config.toml
n_layer = 12
d_model = 192
n_head = 6
n_kv_head = 6
head_dim = 32
d_mlp = 768
vocab_size = 2048
activation = "tanh_gelu"
norm = "layernorm"
norm_place = "pre"
norm_eps = 1e-05
positions = "learned"
qk_norm = false
attn_scale = 0.177
bias = "all"
tie_embeddings = true
parallel_block = false
init = "uniform"
init_std_qkv = 0.0374
init_std_o = 0.00763
init_std_up = 0.0374
init_std_down = 0.00381
optimizer = "adamw"
lr = 0.00279
beta1 = 0.95
beta2 = 0.99
weight_decay = 0.042
lr_head = 0.00897
grad_clip = 2.0
warmup_steps = 447
schedule = "wsd"
decay_fraction = 0.841
decay_shape = "pow"
final_lr_fraction = 0.0
batch_tokens = 65536
seq_len = 1024
doc_mask = false
train_tokens = 332700000
steps = 5077
dataset = "wikipedia_en"
MLP neurons of a small language model. Each row is named by its layer, matrix (up: input weights) and neuron, and shows model dimensions 16-143. Each number is 50 + 10 x the weight over its row's rms, rounded and kept within 0 to 99.
After each neuron's rows, "fires on" lists the tokens most often at its 100 highest values on Wikipedia text that the model never trained on.

L8.up194:50 44 34 47 52 64 56 55 70 40 44 37 39 57 63 38 54 44 62 55 55 48 41 50 33 54 56 42 59 54 57 50 51 23 45 62 58 46 59 55 46 63 47 31 52 56 47 31 30 48 48 51 56 46 63 44 51 57 66 52 51 48 47 43 53 57 44 43 34 36 63 54 54 50 48 56 49 64 46 38 53 47 58 60 51 45 59 43 46 51 33 60 40 50 37 43 62 53 56 48 64 70 58 47 41 36 65 38 51 43 30 55 53 34 42 38 54 54 63 28 71 39 53 75 56 46 60 66
fires on: "en", " Sh", " sh", "n", "il"

L3.up268:64 46 64 51 38 38 61 41 70 39 61 61 69 60 46 51 49 60 37 49 46 48 41 36 52 48 49 65 50 39 55 38 35 42 54 44 61 61 54 41 32 35 42 46 57 61 58 61 43 73 52 62 51 53 63 51 61 50 56 56 55 64 31 49 36 51 62 42 47 38 46 29 39 59 56 46 63 30 56 48 35 54 53 57 49 56 36 46 38 42 24 53 60 52 49 49 37 48 60 32 31 74 48 50 53 56 44 53 57 50 58 49 29 63 57 60 41 39 66 60 56 41 50 52 56 54 61 48
fires on: "=="

L2.up694:56 54 55 43 45 71 54 52 51 68 50 35 43 68 38 53 55 39 41 62 56 64 54 52 62 63 65 35 44 54 61 54 55 52 34 57 45 56 56 50 52 53 53 59 42 60 65 54 76 52 46 34 46 58 46 46 57 45 54 42 51 65 50 64 51 55 48 46 61 55 41 58 53 54 62 44 44 45 45 46 59 47 46 48 58 53 53 53 44 48 57 33 46 46 54 45 55 44 64 47 39 43 39 57 56 71 49 58 64 66 54 44 51 33 23 45 48 56 73 41 43 51 47 55 60 50 29 40
fires on: "%", "^{", " Total", "ulation", " Time", " 4"

L8.up228:55 37 55 51 40 78 29 34 43 46 41 33 36 59 59 33 47 50 72 61 38 61 54 46 47 52 59 31 44 50 60 47 73 46 67 48 41 53 46 56 44 49 37 57 62 38 58 58 46 59 45 65 59 53 69 38 55 46 67 48 50 48 52 47 57 58 48 31 61 48 47 66 56 49 73 53 49 38 65 33 47 47 42 62 60 55 77 57 41 40 53 47 59 49 43 58 45 42 47 49 50 51 58 55 49 51 41 44 45 50 43 56 41 61 61 42 39 46 29 48 54 43 50 33 60 51 47 52
fires on: "b", "m", " |", "y", "t", "l"

L9.up29:58 33 36 58 53 41 43 63 54 56 53 75 23 51 65 38 43 59 63 43 49 57 44 38 33 54 58 51 55 57 49 61 54 49 42 44 61 37 44 45 47 49 57 41 55 68 34 47 39 38 37 44 51 56 62 53 49 67 34 52 46 49 51 67 59 48 62 34 44 66 53 48 56 60 51 53 68 46 64 39 61 55 55 48 72 41 38 56 48 38 38 39 60 48 75 57 40 48 56 52 40 34 42 44 42 52 57 46 54 56 43 58 47 59 53 46 47 33 67 47 51 44 58 39 57 38 71 53
fires on: "b", "it", "ur", "ent", "ar", "e"

L6.up730:44 66 41 69 55 39 46 42 55 44 51 53 57 39 34 56 42 53 41 49 49 39 58 61 51 73 38 43 43 50 53 51 50 38 35 44 44 82 34 43 45 35 55 40 46 54 46 39 54 52 48 49 57 61 48 52 42 55 45 46 48 64 37 41 50 49 61 45 59 59 49 56 52 47 51 48 53 32 66 40 62 36 61 55 35 61 75 49 54 39 42 59 59 68 43 39 59 51 52 63 39 48 38 68 71 65 43 37 49 48 47 52 61 42 72 45 46 51 50 44 53 52 64 39 51 44 43 34
fires on: " made", " add", " led", " known", "ad", " red"

L6.up612:47 41 51 50 58 64 45 44 53 54 60 33 52 54 55 38 52 50 43 49 54 60 48 61 50 46 60 63 59 23 35 42 62 51 47 59 62 71 73 45 53 58 59 50 65 67 73 47 55 51 53 60 73 55 55 61 64 45 58 69 55 47 33 32 59 67 35 48 32 49 38 36 64 66 41 43 62 38 39 54 40 62 52 41 44 31 52 45 50 56 49 51 30 44 45 46 50 58 28 52 45 46 50 42 48 42 51 32 53 43 52 49 39 27 61 51 28 46 55 66 59 45 30 50 47 31 45 60
fires on: "act", "ot", " |", "ult", "re", "as"

L3.up184:53 33 50 53 31 42 52 41 53 44 43 65 60 58 44 71 35 55 37 45 40 57 46 28 54 58 63 59 48 51 68 39 37 24 57 50 38 51 57 56 39 28 53 49 57 53 47 51 46 61 31 50 50 47 66 52 37 60 51 51 41 48 30 60 30 50 50 56 42 45 48 40 56 52 47 43 59 51 54 51 51 45 51 63 52 64 41 55 44 31 41 52 44 64 41 51 52 54 52 55 33 64 54 56 54 42 48 49 35 54 50 55 49 69 55 48 26 39 48 56 64 47 51 59 40 56 55 47
fires on: "==", " =="

L9.up483:46 52 41 64 51 58 33 47 30 45 51 55 39 52 48 63 47 32 59 46 58 39 54 51 61 75 57 49 55 47 43 62 40 30 67 69 56 52 39 55 35 39 46 40 36 34 47 72 57 77 64 43 50 47 57 53 39 62 47 58 46 54 50 48 61 37 47 48 33 64 56 41 45 43 46 51 39 48 39 59 52 62 49 65 43 31 57 39 40 40 54 46 42 62 60 46 62 33 48 52 52 45 66 62 67 53 60 54 53 73 28 53 47 50 39 32 40 47 37 55 46 62 48 58 37 45 55 33
fires on: " F", " S", " V", "–", " P"

L6.up367:60 37 46 56 48 50 65 52 66 35 48 47 49 57 64 48 47 65 35 42 41 57 46 48 39 56 53 59 51 50 65 40 45 40 74 53 50 57 51 48 48 37 57 44 39 59 61 33 68 55 50 46 54 57 59 57 52 51 52 36 42 52 41 47 53 61 46 46 38 34 45 47 42 60 35 51 58 47 44 41 53 56 47 41 61 55 49 33 40 45 39 44 58 46 46 40 32 58 40 62 52 54 45 70 58 49 50 56 35 48 37 44 40 56 52 53 53 46 57 66 39 21 49 44 42 42 72 78
fires on: " ph", " l", " Ph", "ect", "it", "ome"

L9.up216:49 38 62 70 54 70 57 42 61 51 46 62 44 56 27 53 34 72 38 52 50 74 52 50 52 46 59 35 51 48 52 54 55 59 49 55 50 38 43 48 42 46 30 50 51 60 77 48 40 42 39 52 37 57 45 47 31 43 44 55 54 69 47 59 46 54 42 44 51 63 47 47 72 37 50 52 44 57 49 38 42 60 47 45 67 55 54 52 41 44 39 46 60 51 50 38 63 52 51 48 49 69 52 41 59 64 38 41 71 42 56 67 45 53 53 52 32 49 48 43 50 51 27 49 40 66 60 50
fires on: "or", " en", "u", "in", "il"

L8.up635:52 51 61 39 45 68 45 36 57 60 42 65 60 57 48 60 42 65 55 45 49 47 43 47 56 61 52 49 52 56 40 33 38 52 64 31 51 67 60 44 42 48 40 62 44 56 49 45 69 45 58 60 67 51 47 56 49 40 47 29 61 54 27 61 45 56 43 52 67 36 27 51 31 59 57 54 50 29 39 55 54 69 65 47 67 55 47 61 67 54 44 52 50 50 47 38 47 53 50 63 51 53 49 52 46 67 39 69 59 46 47 48 47 56 60 60 43 38 29 56 41 39 53 62 43 38 47 54
fires on: "m", "p", " int", "om", "pt"

L2.up106:61 41 67 48 36 39 60 29 57 57 45 38 59 50 48 55 35 42 30 39 50 59 38 62 55 41 51 48 48 61 62 39 45 39 55 46 33 54 48 48 40 36 44 39 63 55 40 50 41 54 62 63 53 66 60 55 49 62 43 50 51 58 39 62 47 40 50 55 44 53 50 37 45 53 49 44 60 52 71 44 49 46 52 86 45 52 53 50 27 23 38 62 39 64 37 40 49 51 63 50 51 70 44 49 44 54 49 56 62 36 40 46 39 60 55 53 37 32 50 48 60 48 45 47 45 58 63 61
fires on: "==", "=", "===", " =="

L8.up566:57 50 54 43 64 59 62 56 34 37 40 42 35 58 46 38 41 51 52 46 58 61 51 48 63 45 41 45 50 55 62 42 54 45 49 60 58 40 57 46 40 47 49 33 54 53 44 45 54 45 20 48 45 62 60 31 50 31 61 38 36 41 28 66 64 36 64 57 42 49 43 37 61 50 53 31 50 65 33 39 46 56 40 35 48 42 54 63 55 60 39 64 50 57 46 47 57 50 39 64 49 67 54 55 50 51 31 51 60 35 44 26 50 63 39 64 50 48 32 60 44 47 64 67 48 41 75 59
fires on: "u", "ar", ":", "el", " l"

L6.up267:42 53 72 55 51 60 57 56 48 24 40 37 33 59 48 47 43 51 45 45 48 51 50 68 46 53 44 38 43 54 37 55 50 54 47 55 63 46 47 45 39 50 63 34 46 47 43 82 52 72 29 58 53 66 63 32 55 60 63 35 50 62 42 64 43 38 50 40 49 55 31 45 49 56 67 49 45 55 41 22 58 51 43 68 61 45 43 53 36 49 50 46 61 39 44 49 43 45 58 29 41 71 42 68 44 40 38 58 50 41 37 45 42 38 39 52 58 40 45 53 53 55 63 56 58 51 58 58
fires on: "an", "ain", "te", "ar", "ce", ":"

L9.up144:64 42 50 57 59 61 47 50 48 44 47 36 26 42 42 32 38 37 49 40 67 38 55 50 45 54 52 56 57 62 60 59 59 37 65 60 42 57 41 43 52 52 52 44 45 77 41 40 60 55 47 57 49 72 54 65 54 32 58 50 68 49 47 34 45 67 57 32 36 55 53 65 31 51 43 44 47 49 33 37 56 46 46 44 75 49 62 44 54 43 53 49 61 58 41 56 60 33 57 64 48 62 58 57 43 34 52 40 37 43 45 40 44 41 51 41 43 58 52 48 43 57 56 62 64 51 67 65
fires on: "–", " /", "b", "-", "h", " l"

L6.up656:60 54 42 50 45 61 51 47 30 54 56 67 45 55 48 55 55 44 51 60 64 41 55 42 34 46 54 61 43 56 52 38 58 52 42 52 61 67 54 42 48 46 53 55 65 46 43 52 51 58 51 55 58 58 52 23 51 65 45 28 49 54 40 34 63 55 51 59 50 36 40 43 59 32 59 53 49 46 49 44 50 43 50 57 59 47 27 65 61 40 42 50 65 44 45 49 44 50 39 34 38 65 42 45 70 36 40 44 61 59 29 55 41 50 48 52 58 39 66 41 65 41 55 38 72 59 61 65
fires on: ",", " and", " |"

L8.up673:58 35 51 50 53 50 63 55 60 48 37 51 51 40 42 46 55 49 44 41 55 44 52 32 42 47 61 55 51 47 71 43 46 29 65 43 52 56 52 47 27 56 47 56 56 55 44 53 54 40 38 58 56 48 45 75 24 69 60 29 53 57 49 57 60 51 54 58 26 52 41 42 52 60 67 37 58 41 45 42 53 50 43 45 51 55 51 42 46 70 35 51 26 67 51 46 72 51 50 71 43 50 46 40 54 46 55 50 45 58 30 46 40 59 38 64 52 48 66 45 60 52 49 53 55 55 53 65
fires on: " R", "\n", "L", " L", "H", " r"

L9.up633:65 40 59 55 36 71 50 44 51 38 59 43 58 51 47 40 51 45 50 55 50 54 49 58 63 62 41 44 47 52 64 34 73 69 51 83 55 69 54 48 43 44 47 45 46 47 61 45 58 51 48 38 49 64 63 37 42 50 63 35 52 47 43 53 63 44 53 29 49 54 42 70 53 52 62 38 48 45 62 51 51 56 32 56 45 52 50 64 56 47 53 69 32 45 43 51 48 43 45 42 63 36 43 51 51 60 43 46 53 50 27 49 53 44 50 61 45 53 38 57 35 56 55 53 34 56 41 38
fires on: " |", " P", "our", " T", "en", "m"

L2.up36:64 58 55 45 41 34 57 45 80 57 42 57 52 51 37 52 42 45 46 41 47 71 66 53 36 59 47 57 45 38 61 47 54 40 53 57 61 64 67 37 46 41 51 42 66 48 47 56 38 67 55 45 54 75 47 48 50 61 52 48 47 62 45 59 38 63 65 55 51 36 35 45 41 54 61 37 68 52 48 46 53 49 50 45 53 37 45 55 46 22 36 49 35 46 42 46 45 42 38 25 59 45 56 56 55 39 50 63 40 40 33 47 49 54 53 50 44 51 72 48 67 39 49 48 65 31 47 56
fires on: "\n", ",", ")", "),"

L6.up331:53 53 67 55 48 48 42 53 48 32 55 57 33 64 53 39 43 60 53 61 57 46 47 44 53 64 55 52 35 57 51 56 43 65 60 48 47 59 37 35 45 50 56 46 54 64 45 45 39 43 63 54 74 40 77 31 43 50 60 58 47 56 69 47 48 61 51 45 48 42 41 60 46 64 34 49 71 44 59 32 62 60 25 48 56 52 50 42 44 46 52 39 47 57 57 39 39 64 29 54 58 32 57 41 52 41 45 49 54 46 49 42 51 55 42 57 53 29 56 51 41 31 45 45 44 28 77 43
fires on: "e", "it", "ital", "ect", "ons"

L3.up354:66 29 47 50 39 61 66 57 62 61 48 47 45 69 41 38 53 39 52 49 54 46 59 56 61 47 51 58 38 56 57 55 48 52 42 50 55 82 54 49 32 51 39 42 51 62 41 51 55 61 53 54 46 59 45 54 58 52 44 61 70 83 40 62 55 36 41 55 40 57 44 23 43 46 56 44 51 36 80 52 66 60 26 55 64 57 45 63 45 45 54 43 55 38 49 52 48 62 53 50 54 61 38 47 52 49 45 41 52 52 60 56 34 36 61 56 54 46 56 64 54 48 40 47 58 53 46 49
fires on: ".", ")", ";", " =", ","

L6.up747:49 34 51 50 41 62 46 57 62 39 57 31 35 46 67 38 48 57 44 52 52 42 45 43 52 63 57 56 35 58 69 45 48 49 67 68 62 53 43 43 56 52 50 45 54 78 39 44 52 47 59 59 31 63 65 67 42 69 43 56 54 39 42 40 40 63 52 43 54 72 37 49 53 55 47 57 52 62 46 51 35 55 32 45 55 50 36 43 50 62 43 50 46 47 40 52 54 38 39 50 52 40 49 43 57 37 21 62 41 32 43 49 43 46 60 53 29 47 52 55 40 42 44 51 47 56 51 54
fires on: "p", "h", "b", "t"

L6.up307:47 56 50 57 39 51 45 45 58 48 47 44 45 69 62 53 31 45 37 56 56 55 42 62 47 52 52 47 66 38 51 48 39 45 44 75 66 44 51 51 34 36 50 40 36 59 54 58 53 49 49 41 36 33 58 56 58 38 29 60 65 58 46 30 29 48 27 39 50 39 43 42 65 69 47 42 48 38 55 68 35 50 57 40 68 39 49 39 50 40 47 56 28 44 54 50 63 60 46 52 47 51 51 51 44 59 55 44 57 50 60 61 47 44 42 63 40 55 63 62 50 55 49 41 51 40 50 43
fires on: "re"

L8.up260:52 40 52 53 51 69 46 63 38 38 42 35 39 57 35 43 41 52 65 55 57 51 38 50 41 53 70 41 35 34 61 53 57 55 64 52 53 48 62 45 47 57 75 38 51 46 67 53 45 40 39 51 56 55 52 63 41 36 52 32 34 50 44 44 63 35 45 32 58 54 45 47 61 52 76 38 48 38 56 44 52 54 49 56 46 53 60 50 32 41 55 57 56 40 60 43 49 45 55 50 54 55 59 42 47 55 65 31 48 68 33 51 45 45 59 54 53 50 33 66 51 50 50 68 84 63 48 49
fires on: " |", "m", "l", "or", "er"

L8.up408:53 48 40 54 62 44 61 51 48 31 55 65 42 45 40 53 43 53 51 49 66 60 61 23 43 51 69 64 48 37 49 54 52 44 54 65 61 52 51 52 46 35 55 55 53 55 32 37 36 55 55 65 47 65 60 47 46 73 46 46 56 71 48 45 44 57 67 54 49 50 37 38 52 59 56 56 60 49 56 39 53 38 60 52 69 42 41 69 58 36 46 55 41 49 54 50 48 51 45 54 35 58 45 43 54 54 54 51 50 40 34 44 38 38 58 49 44 45 57 52 56 52 61 58 71 39 46 52
fires on: ",", "s", "f", " of"

L9.up168:43 43 44 66 42 57 62 68 52 50 54 56 42 50 58 63 50 45 56 34 55 42 36 54 43 55 61 52 44 50 68 43 51 57 71 46 35 40 44 29 48 31 53 49 63 39 38 47 37 41 51 53 44 62 65 43 51 41 49 49 48 35 55 50 47 40 51 34 53 53 43 48 59 59 43 56 60 64 52 49 47 44 53 60 61 51 42 41 39 56 54 74 34 56 52 56 58 61 53 40 60 45 49 63 40 44 47 66 51 43 47 57 55 48 45 69 53 49 38 33 42 39 33 65 66 30 54 72
fires on: "l", "ol", " l", "es", "ed"

L8.up72:78 45 42 55 30 50 56 64 66 58 35 50 51 48 40 52 52 55 51 44 52 66 52 37 65 58 60 62 43 51 54 58 46 59 61 46 46 71 55 33 42 41 68 57 57 59 60 36 55 59 57 54 58 53 53 38 52 52 54 50 57 64 44 58 48 49 58 60 49 59 43 33 45 58 62 37 66 47 62 55 65 51 41 57 51 54 50 62 65 40 39 42 37 43 39 36 38 49 62 46 77 56 54 58 47 59 64 50 49 57 39 36 56 60 38 52 71 55 60 60 34 25 50 50 57 47 49 52
fires on: ",", " ch", " M", ")", " r"

L6.up639:38 58 65 57 42 54 58 41 54 42 73 58 47 51 57 66 34 44 43 58 67 48 41 54 41 55 62 47 29 40 54 38 48 46 48 56 49 46 51 41 47 48 55 39 73 44 37 58 31 42 47 43 60 66 76 48 46 41 38 52 37 59 47 52 62 70 71 40 46 53 39 38 55 56 48 49 65 49 59 54 51 39 55 49 73 36 60 29 51 47 35 58 46 46 42 47 52 53 35 39 40 58 46 42 57 51 53 57 42 34 46 52 39 48 40 61 45 47 52 64 44 45 47 61 50 49 66 59
fires on: "l", "ol", "on", "e", "an", "el"

L8.up563:55 54 57 58 42 66 56 38 50 47 55 49 47 61 43 39 42 51 44 41 42 57 32 59 42 40 53 58 38 42 56 40 56 28 58 37 72 67 49 44 48 37 52 55 69 66 79 42 58 64 53 74 65 68 56 69 48 34 30 45 49 50 47 40 48 43 55 58 50 46 23 35 48 47 54 53 54 53 54 52 45 51 61 36 64 53 68 52 45 51 39 65 51 38 48 31 46 46 48 48 60 56 51 60 52 54 58 65 70 55 52 53 40 56 55 59 48 55 49 49 47 30 40 55 59 55 39 56
fires on: "p", "sp", "t", "c", " int"

L3.up81:45 21 47 51 41 40 69 48 59 44 47 63 50 55 66 42 47 46 59 42 30 45 46 36 26 47 58 33 51 48 48 31 46 53 35 43 63 53 56 42 42 46 56 42 51 53 21 54 29 38 46 51 44 38 58 52 58 46 41 54 57 39 37 53 42 55 55 49 56 57 38 53 56 43 41 44 44 51 60 55 44 46 52 47 43 47 55 62 51 52 47 51 58 48 55 51 63 40 70 55 50 47 47 68 62 54 50 49 37 56 59 59 39 62 61 33 32 52 72 58 66 66 32 40 45 60 41 49
fires on: " pre", " se", "fer", "re", " cre", " rec"

L3.up138:47 29 52 63 50 68 61 40 45 59 58 47 41 74 56 48 57 55 43 46 44 34 59 49 44 55 55 42 64 54 45 45 40 60 37 23 59 61 56 41 52 54 59 49 60 40 65 57 45 41 58 48 50 52 52 44 65 48 45 29 34 42 42 58 40 63 48 48 40 42 49 54 60 48 71 43 62 36 69 42 41 70 40 54 66 40 37 51 33 52 43 52 50 47 52 39 45 62 50 21 37 63 39 76 67 46 42 53 70 55 43 61 36 52 64 55 44 50 49 51 58 50 44 26 60 61 44 69
fires on: ",", ";", ":", " |", "4", "ed"

L8.up324:48 62 43 64 59 66 50 57 45 45 36 42 49 63 36 44 43 46 69 63 43 62 65 51 43 69 47 43 57 67 56 46 69 42 36 49 53 59 52 36 31 42 36 39 48 69 47 63 18 45 41 63 53 55 60 60 30 43 51 71 55 51 46 56 48 41 54 53 51 54 47 29 43 57 42 61 62 45 49 43 75 37 35 35 50 33 31 34 51 43 43 44 65 53 54 41 53 52 48 60 54 61 64 54 57 63 60 46 53 40 69 67 54 52 48 51 51 41 77 43 35 53 39 44 59 37 43 56
fires on: "ay", "ur", "ak", "it", "isc"

L3.up586:58 54 54 51 57 54 51 71 46 43 45 53 43 62 55 43 55 53 53 41 44 50 49 55 39 42 43 65 62 25 46 55 58 46 48 62 72 66 50 69 26 39 50 48 47 46 48 65 41 73 36 49 52 57 62 61 41 35 47 42 49 60 47 50 48 60 51 44 60 31 43 40 69 51 63 62 57 46 49 43 57 47 58 54 63 44 29 51 42 46 52 47 48 56 40 42 68 40 44 51 43 61 57 40 29 31 46 47 61 48 60 57 39 27 21 63 41 45 68 65 59 37 51 48 65 50 39 57
fires on: "re", " It", " As", "ou"

L6.up445:44 28 52 74 31 52 34 63 23 48 55 53 40 54 48 36 46 45 70 43 49 48 64 47 42 45 58 52 68 51 48 65 56 45 57 44 50 52 45 55 48 43 44 57 49 47 62 59 60 63 44 50 67 38 41 56 34 60 45 33 62 60 44 45 38 59 52 38 55 45 54 42 42 62 57 48 72 49 51 24 47 34 48 58 54 56 47 54 72 49 44 48 49 59 37 43 53 57 60 62 40 53 56 45 42 59 59 37 40 57 29 41 41 45 53 30 46 37 44 54 58 35 37 55 42 47 62 36
fires on: ".", "S", " The", "M", "C"

L9.up63:48 51 47 56 58 54 43 53 41 39 38 51 25 55 47 43 30 81 61 53 55 44 33 61 65 71 50 62 53 47 38 44 48 40 45 55 58 45 55 60 48 42 46 51 64 45 50 42 51 38 52 56 56 62 38 45 41 44 50 47 44 45 27 36 44 53 38 37 60 65 36 47 46 53 56 55 55 46 61 44 62 26 53 57 50 55 71 44 46 61 48 46 50 62 55 32 55 60 54 64 58 72 53 61 46 47 66 36 66 54 50 51 48 44 76 52 57 57 43 42 52 48 50 56 50 52 43 61
fires on: " all", " red", " gen", "d", "od", "ad"

L9.up564:34 39 41 55 60 44 49 54 41 55 53 54 59 60 61 58 22 63 51 58 70 54 45 27 37 52 45 46 59 56 52 41 73 55 54 54 68 45 65 51 44 53 37 48 46 37 63 51 42 38 42 41 72 45 48 41 43 49 51 43 72 58 35 64 56 60 45 35 50 45 60 47 68 43 54 38 56 54 42 46 50 51 39 44 60 63 65 40 50 33 54 51 54 59 53 44 67 45 66 55 54 67 48 66 47 52 48 24 44 61 31 75 50 45 48 44 40 44 35 43 62 42 33 61 44 46 28 48
fires on: " for", "in", "or", "ter", " N", " R"

L3.up301:58 32 45 62 42 50 37 53 35 43 47 52 18 55 49 59 50 41 40 40 57 53 50 41 38 51 58 65 58 53 63 28 56 38 55 34 59 50 44 66 34 35 59 54 57 64 55 50 71 44 59 53 58 65 58 48 56 74 70 43 49 48 50 57 41 67 53 44 56 34 46 49 57 53 36 47 66 50 57 38 47 49 57 64 58 54 42 59 61 32 51 52 63 38 41 48 42 44 51 55 53 67 53 51 53 48 54 38 67 45 39 39 61 53 42 39 50 39 51 50 60 35 54 43 63 56 63 57
fires on: " |", "\n"

L3.up639:41 34 58 64 53 34 56 47 26 56 62 62 55 59 49 66 47 62 39 48 60 44 42 54 52 49 44 52 56 48 57 34 47 40 51 49 60 54 79 48 48 47 44 34 51 67 41 43 45 45 38 37 53 47 44 60 67 63 69 41 38 46 46 54 48 55 64 37 57 63 53 61 46 60 48 46 62 38 40 29 48 57 56 69 59 43 38 46 40 37 47 47 52 46 45 35 47 48 49 51 25 65 58 70 46 67 38 60 53 40 47 56 48 62 56 37 32 34 33 67 57 61 38 71 58 60 41 58
fires on: " ==", " =", "==", " ===", "===", "===="

L2.up728:52 35 57 52 43 32 67 45 63 45 56 47 64 62 34 46 43 56 32 35 52 53 50 56 54 62 45 64 48 48 54 27 31 47 62 69 32 53 42 41 22 46 54 53 50 65 55 54 55 63 52 55 54 62 50 57 56 61 49 55 50 67 48 47 45 53 48 40 46 52 54 48 59 51 62 51 62 52 65 50 46 52 56 63 37 62 54 45 31 41 47 58 22 54 21 49 49 49 60 53 39 61 34 58 47 56 41 39 66 58 64 47 36 66 56 52 36 46 49 63 53 52 60 43 51 46 53 45
fires on: "===", "==", "===="

L6.up351:45 42 66 64 33 36 44 55 63 46 36 40 53 59 45 34 52 51 56 41 64 53 50 36 57 60 68 53 44 64 75 48 41 46 60 58 48 46 55 50 38 48 53 61 63 57 39 49 66 73 33 49 40 43 65 38 39 34 51 43 38 44 59 37 46 43 43 59 38 45 60 45 47 63 50 48 60 55 51 35 47 47 46 54 60 49 40 60 36 51 53 60 39 64 34 69 54 50 41 44 54 56 47 50 47 29 41 48 42 47 52 38 40 60 56 75 62 49 50 50 42 37 48 53 58 42 68 50
fires on: " l", "l", "cl", " m", " cl", " r"

L6.up685:53 53 49 61 50 44 55 48 54 67 69 55 58 49 49 39 50 46 47 47 67 49 46 47 56 37 43 57 57 49 58 43 50 56 38 52 59 37 55 51 44 42 50 59 49 55 63 35 62 45 26 47 64 78 58 47 51 44 48 51 41 56 34 42 54 57 62 62 72 51 34 38 42 61 51 61 47 52 55 52 50 44 44 32 39 43 57 40 51 43 35 68 61 53 39 44 53 43 34 50 43 68 43 57 54 63 52 52 61 31 40 54 52 48 54 58 62 57 65 43 60 54 16 59 58 43 47 56
fires on: "n", " more", " to", "ong", "t", ":"

L3.up286:66 52 50 59 52 63 45 43 61 49 54 56 39 70 36 51 38 56 53 66 55 69 74 56 52 53 54 66 83 44 54 33 53 43 34 59 36 59 58 36 49 38 69 38 54 48 47 59 49 47 47 61 59 46 63 47 55 49 48 41 44 52 38 54 34 54 55 64 46 44 48 35 50 49 26 50 57 55 51 54 34 35 48 66 45 45 55 56 57 37 52 49 36 47 41 46 47 44 47 29 33 54 42 54 67 24 36 49 54 47 36 58 39 53 47 58 57 47 63 44 67 52 36 44 50 23 53 61
fires on: " two", " three", " several", " many", " six", " five"

L3.up596:51 39 43 74 46 44 63 53 42 56 60 57 45 48 65 54 46 55 45 57 62 39 41 55 37 33 54 59 50 64 50 46 46 55 47 21 53 62 56 44 51 53 56 34 63 59 44 46 46 52 50 52 74 60 46 53 67 67 46 37 35 60 52 55 49 60 46 53 57 49 46 39 44 46 59 55 51 57 49 24 47 62 49 69 67 47 35 50 64 48 48 46 58 48 27 46 38 57 43 48 46 51 48 51 38 46 40 47 60 44 23 44 48 50 55 62 45 40 43 67 50 47 58 35 72 55 37 66
fires on: " =", ",", " of", "."

L9.up56:51 47 45 47 53 30 51 32 77 37 47 54 45 50 59 40 47 56 46 55 78 58 47 58 52 61 57 56 51 34 62 27 52 55 50 54 53 58 44 43 46 38 66 40 65 50 41 48 56 50 45 50 35 46 53 37 46 41 39 47 33 62 50 43 70 42 76 53 50 48 52 35 53 40 41 43 63 59 56 59 38 21 60 49 48 52 64 49 38 42 43 65 59 68 47 48 52 49 46 65 57 66 44 64 49 47 52 55 66 41 63 55 35 56 59 57 53 54 38 57 38 37 51 51 57 57 55 67
fires on: "on", "l", " l", "est", " were", " ann"

L8.up296:53 39 62 68 50 58 48 40 45 43 53 54 40 50 42 30 55 53 41 45 39 33 57 49 34 46 70 35 39 49 50 62 43 51 64 52 69 46 43 46 47 53 52 40 75 55 55 49 49 41 62 51 47 40 48 68 53 53 46 50 49 56 46 47 51 36 71 43 62 54 44 49 53 47 52 42 60 35 58 45 38 60 46 49 51 69 66 45 72 58 43 56 36 32 53 26 47 37 51 36 53 40 56 58 55 60 63 66 49 48 37 46 35 48 45 59 36 46 37 59 50 35 56 69 52 46 31 58
fires on: " t", " C", " c", "c", "t"

L3.up719:51 39 56 51 51 43 68 41 62 42 68 42 59 55 55 63 46 41 45 32 31 64 39 40 54 45 35 49 49 49 64 45 34 43 55 42 46 48 50 34 44 40 60 39 54 66 63 37 37 74 48 40 34 64 38 57 55 54 46 52 51 46 51 57 48 65 67 56 28 43 44 36 53 54 47 57 59 39 45 51 54 57 48 63 49 61 44 58 26 37 36 51 42 54 32 48 56 34 50 29 50 52 63 51 60 59 26 55 46 39 53 52 45 64 53 43 34 50 33 43 50 51 44 79 64 54 38 51
fires on: "=="